MLP neurons of a small language model. Each row is named by its layer, matrix (up: input weights) and neuron, and shows model dimensions 0-95. Each number is 128 + 32 x the weight over its row's rms, rounded and kept within 0 to 255.
A block is one neuron, or neurons of one layer that tend to fire together. Before each block is what it responds to, as a language model described it from the Wikipedia text at the highest values.

Word-final suffix completion
L2.up179 [194  96 121 119 123 168  94  83 117 121 137  76  95 122 202 154  83 133 134 178 146 136 102 108 104 160  80 122 100  75  66 100 190 106 123 104 140   9 128 126 166 153  43 151 141  62 188 121 115 109 107 110  93 125 214 131 146 119 119 117 143 153 116 137  92 126 123 120  98  75 123 151  88 167 152 113 146 126 177 167 124 157 124 147 138 113 101 127 105 149 141 110 175 139  81  99]
L2.up598 [ 98 109 158 134 106 162 128 181 145 113 129 141 143  82 124 134 136 119 112 118 187 145  92 127  77 166 166  82 137  93 131  44 118 101  66 148  97  87 168 125 136 112 141 153 151 137 151 113 168  84  73 143  97 101 124 168 107 160 121 174 108  94 133  79 112 140 111 124  47 106 134 150  99 132 141 155 150 104 150 167 157 120 182 158 133 149 134 142 100 208 178 117 113 108  97 185]

Word-completing subword pieces
L3.up282 [156 114 178 147 115 108 117 122 133 157  99 127 118 145 146 124 125 156 159  93 102  55 107  81 144  74 116 124 150 163 147 126 151 127 158 114 171 138  88 160 109 140 125  94  89 102 146 169 175 158  78 170 205 143 123 171 154 125  72 108 120 191 108 104  90 165 110  50 131 143 111 132 123 136 138 102 144 106 130 148 151  74 118 175  94  82 126  92 165 140 132 133 161 174 159 155]
L3.up498 [119 221 201 107 130 150  86 123 154 129 136 164  85  71 162 155 117 138  91 152  96 142  78  90  62 138 112 147 130 188  96 145  97  94  70 129 102 114 121 152 121 127 103 111 124 114  96  53 160  92  95 132  91 156 209 125 155  83 190  98 136 138  55 140 124 141  60 146 114 172 145 133 116 119  92 111 153 109 109 169 149 139 129 100 110 108  79 188 190 178 171  89 108 122 147  97]
L3.up1064 [137 119 149 158 151 129 108 117 145 147  66 144 131 160 110 154  89 102 138 108 138 164 115 186 138 133 182  64 126 119 145 118 195 129 128 150  94 130 134 188 104  68 133 100 184 142 132 151 175 160 176 182  90  92 156  75 135 156 107 175 118 111 104  68 170 132 115  97 121 177 133 212  70 124 121 133 143 120 120 115 108 123 105  89 104 131 158 108 108 135 105 126 113 147 129  95]
L3.up1122 [139  50 121 131  86 109  88 164 185 150 125 126  92  94 133 162  96  55 153 117 115 176  95 151 114 136 105 197 183 180 124 207 149 143  85 128 123  77 136  97 150  71 155 105 122  87 151 146 138 135  98 132 135 121 133 119 123 138 160 101 134  86  50 109 124 125 122 169 104 154 142 165 139 106  89 120 174  30 144 131  80 199 125 102 133 147 156 111 135 153  91 130 108 154 150 121]

Word-final suffix pieces
L4.up191 [ 97 138  58 112 102 110 138 131 191 145 119 109 190  92 115 163 122 145 107  53 131  99 139  91 118 105 128 101  90 172 113  92  64 101 138 172 105 119 156 163 166 113 127  62 162  36 107 119 153 124 126  93 121 126 152 110 106 105 131  38 124 102 136 154 115  88 149 127 133 151  82 128 137 138 140 131 200 100 139 188 174 132 131 121 121  99 135 124 124 114 145 167 108 158 138 128]
L4.up296 [120 139 152 130 131 109  17  71 107 165 155 145  80  97 157 132 125 157 107 163 169 130 141 148 108 105 128 117  79 137 108 130 124  86 142  77  99 130 117 121  93 156 138 137 122 118 214 127 170 160 143 145 133 100  89 110 154 165 152  95 105 104 107 130 107 159 156 119 157 148 115  87 127 120 170  92 138 116 200 155 128 104 157 115 127 170  74 121 131 180 158 165 103  93 155  98]
L4.up326 [118 102 133  87  79 148 126 138 138  67 185 167 115 182 122 138 149 160  91 122 160 187 132 202 156  78 109 152 138  94 162 153 123  76 122 108  98  64 107 120  96 112 139 194 123 124 101 154 144 126 157 159 115  89 189 172 152 108 107 121 137 141  74 191 228  99  83 122 163 135 136  71 134 104 137  56  72  97 178 153  85 153 110 108 167 112 123 116 100 191 166  80 154 131 194  98]
L4.up728 [125 115  83 100 134 167  62 180 148 100 106 103 146 116 106 167 173 120 108 164 151 124 161 182  66 104  93 135 123 177  92  91  86  82 111 124 148  78  99 154  87 146 126 101 122 141  98  97 129 113 112 129 145 132 163 136 139 131 133 136 134 148  80 180 111 117 134  67 155 181  67 159 109 106 159 165 118  84 156 132 118 177 160 112 167  95 171 117 130 195 160 161 114 136 146  97]
L4.up792 [124 118 127  91 124 151  80 132 167 129 144 206 152 156 144 142 129 160 121 164 162 117 129 182 145 138 132 112 156 136 118 134  94  57  79  91 107 104 127 112  84 145  88  81 161 120 126 136  69 132 116 183 165 135 126 151  95  84  93 138 152 137 135 190 162 140 176 134 109 164 109 106 148 129 107  88 168  68 131 127 145 139 118 115 156 156 104 112  71 106 102 147  86 106 133 109]
L4.up944 [106 113 138 101 101 103 146  85 145 148  59  92 168 139 173 182 110  88 105 100 143 171 158 129 188 115 127 164 135 167 185 144 100  94 112 150 143  95 173 140 139 108 108 136 137 101 113 181 152  73  80 116 123  91 189 118  96  98 144  85 180 154  84 139 119 112 166  81 240 139 110  93 117 112 122 137 144 167 179  77 136 170 174 120 146 147 110 102 179 174 138  94 101  68 124  77]
L4.up974 [160 117 155  90 139 105 108 123 116 124 127 140 158 147 184 159 147 114  61 116 122 138  82  71 163 157 121 134 129 152 133 117  89 159 146 229 119  73 154 128 175  90 106 108 153 154 161 133 112  67 149 132 149  80 185 111 177  68 138  98 148 203 118 112 120 103 170 135 135 114  49 185 112 167 106 168 117 126 148 129 105 110 140 161 128 167  67 128 184 143 116 106  71  92 179 123]
L4.up999 [180 127 166 105 116  63 128 123  68 149 122 182 131 147 138 153 188  84 136 134  97 107 149 125 102 127 100 112 143 201  82 158 179 140  92 129 139  93 141 109 152 126 141  80 110  84 112 186 133  90  94 152 106 203 153 159 139  99  69 105 129 149  81 172  86 157 167  81 132 115 161 108 198  87 158 125 127 104 106 113 138 141  83 135 168  92 129 131 136 117 144 124 106  98 128 133]

Month name pieces
L2.up49 [119 128 179 183 137 149 114  97 146  82  98  84 154 204 150 102  78 109 121 215 100 147 157 127 161 127 100  98 128 131 132 119 116  71 188 100 114 137 131 181 152 129  69 164  99 173 121 145 117 136 168 131 167 137 121 124 155 121 109 173 127  89 168 102  68 129 103  47 147 117 171 149  67  88 100 129 128  97  93 156 172 123  48 122 184  92 139 118 164  67 114 175  90 143 116  90]
L2.up537 [164 154 118 143 111 126 130 124 107  88  99 112  94  84 130 120 116 102 160 137 121 116 157 104 147 142  95 115 142 138 153 102 113  64 176 104 106  93 159 123 108  90 104 142 143 137 181 131 150 125 116 128 177 148 146 221 148 167 129 174  64 144 105 153 115 210 163 126 164  95 142 168 132 172 182  73  75 108 141  94 125 141  93 139 160 119 124  43 142 109 117 169  96 182 127 101]

Sentence-opening "In"
L3.up233 [112 112  87 133 145 136 127 118 152 106 138  96  74 132 150 152 143 183 128 105 131  83  86 217  81 153  94 119 135 106 154  93 142 127 128 136 127 104 126 156 125 117 100 112 153 158 144 133 101 174  43 114 105 133  78 218 171 145 118  97 111 135 143 106 116 137 131 154 124 154  93 163 107  90 106 112 188 117  81 135 106 100 114 139 176 117  93 103 134  75 125  57 135 131 120  90]
L3.up560 [119 155  93 108 132 150  43 133 154 130 101 146 141 111  94 114 152 184 141  97 143 117 132 179 125 135 118 126 152 140 144 155 165 167 139 133 142 121 135 162 117 117 130  85 102  58 128 180 121 111 174 145 135 167 125 137 107 103  86 135  97 137 131 138 134 104 182 139 197 115  83 133 147 162 159 147 175 165  79 121  88  29 120 107 139 125 114 142 112 136  95 123  73 118 159 112]
L3.up681 [115 127 133 151 134 115 137 114 136 107 131 136 160 170 135 176 129 162 103 102  90 136  55 117 113 131 106 165  98  85  97 181 130 170 136  61 107  66 153 131  91  83 178  66 115 124 136 117 120 143 131  79  67 140  85 133 181 163 106 102 131 168 170 161 103 165 143 163 125 166 140 109 109  94 156 119 114 168  98 115 146  52 122 114 120  78 144 160 161 136 134 115 115 114 107 127]
L3.up1107 [135 127 166 152 112  47 113 166 128 106 101 166 165 156 135 145 151 209 190  91 104 139 130 153  95  58  66  71 116 116 110 153 134 168 153 123  92 112 164 145 106 146 130 165 146 136 110  53 156 119 103 104 112 210 101 133 115 149  78 129 150 121 148 122 121 171 187 178 113 163 166 114 162 120 165 104 114 118 126 133  71  71 108 142 168 121 105 149 192  73  94  99 172 139  81  95]

Sentence-opening time phrases
L4.up357 [ 80 105 135 190 119 135 134 148 148 120 143  60 106 186 125 169 121 132 129  44 152 114 184 124 120 167 146 155 130 121 129 121  85 110 126 123 118 110 161  98 172 104 143 107 164 124 135 135 163 125 103 132 137 178 137 133 138 131 185 122 163  93  86 113 150 144 157 134 129 131 141 130 150 127 102  61 171 175  66  82 103 145 122 183 135 134  90 114 150 154  97  57  97 143 112 103]
L4.up375 [127 126 107 120 139 153 167 134 108  91  99 163  99 148 121 168 106 156 152  79 181  98 128  89 133 167  80  87 117  86 143 106 150 107 140  75 116  93 165 124  91 153 102  71  80 119 149  99 121 162  87 127 158 151 143 144 128  78  89 165 131  92  89 111 206 116 149 101 178 108 117 177 120 203 142 133  83 104  54 110 133 103 120 137 202 109 116 111  87 132  86 125  98 118  98  98]
L4.up394 [137 128 104 176 175 141 155 109 193 125 132 118 106 140 118 120 181 165  71 171  97 176  59 135 158 147 113 167 142 146 157 180 112  67 130  75 125 108 155 183  60 124 163 141  87 129 121  69 137  75 164 109 189  88  95 139  75 129 115 120  55 136 164 147  88 179 150 143 164 124 131 110 157 112 149 150 170 138 130 144 137 124 120 115 113 142  57 100 125 144 143 176 100 110 149 105]
L4.up503 [140 116  83  94 157  90 141 165 132 173 114 192  95 104 126 144  70 131 152 146  88 112 102 146 133 159  90 144 117  82 145 124 125 142 120 161 142 141  94 122 107 132 191 153 149 134 116 125 112 177 164  83 177  96 131 122 140 128  95 133 118 116 165 158 118 145 143 109 112 186 136 148 201 130  80 117 163 192  87 116  78 120 153 161 192 128 110 153  95 148  84 206 180 142 106 115]
L4.up699 [112 161  73 118 135 139 127 144 167 152 120  56  94 146 136 123 112 128  92 105 137  95 116 134 105 128 102 173 107 130  93 117  98 122 150 130 121  75 109 115 104 162 116 106 154  83 102 161 122 167 108 212 123 172 124  96 171 128 154 111 160  96 106  56 143 154 154 159 123 145 130 175  93 141 165  99 168 142  85 114  89 127  94 114 178 104 150 139  89 133  75  58 113 148  67 152]
L4.up723 [120 173  98 134 126 161 153 154 160 106 116  83  99 126 122 151 133 124 111  83 194 152 146 149 166 145  89 178 108  97 152  68  99 147 119 182 111  80  86  60 146 146  91 133 136 126 135 142 134 102  50 105 163 185 153 199 163 189  99 127 108 125 101 160 168 144 202 114 123 151 180 165 135 123 137 126  88 145  51 156 125 132  84 116  93  98 124  57 112  78 128 123  39  81  79 108]
L4.up970 [180 156 167  94 149  91 130 137 137 171 164  89 115  99 122  97 155 104 169  77 170 146 110  78 169 152 146 164 125 131 177 123 101  59 136 153 140 107  98 155 134 157 114 154 196 116 119 127 146 157  98 225 122 112 115 149 113 116 172 150 119 138 108 166 100 157 201  97 193 149 104 178  79 137 139 116  68 115 131 114  75 121  72 125 151 142 103 102  87 128 125 179  96 166 119 131]
L4.up1055 [ 40 111 109 130 138 126 133 165 164  94 143 131 106  74 167 137 121 120 121 135  82 101 109 143  94 154 121 155 155 134 160 193  82 106 136 108 107 138 166 156 173 137  98 184 163 100 132 105 116  99 126 108 148  77  96 168 189 119  97 135 125  97 142  61 132 100 171  93 135 162 125 175 112  99  71 175 133 157  64 147 105 108 109 123 119 130  75 133  88 144 103 137 104  83 155  42]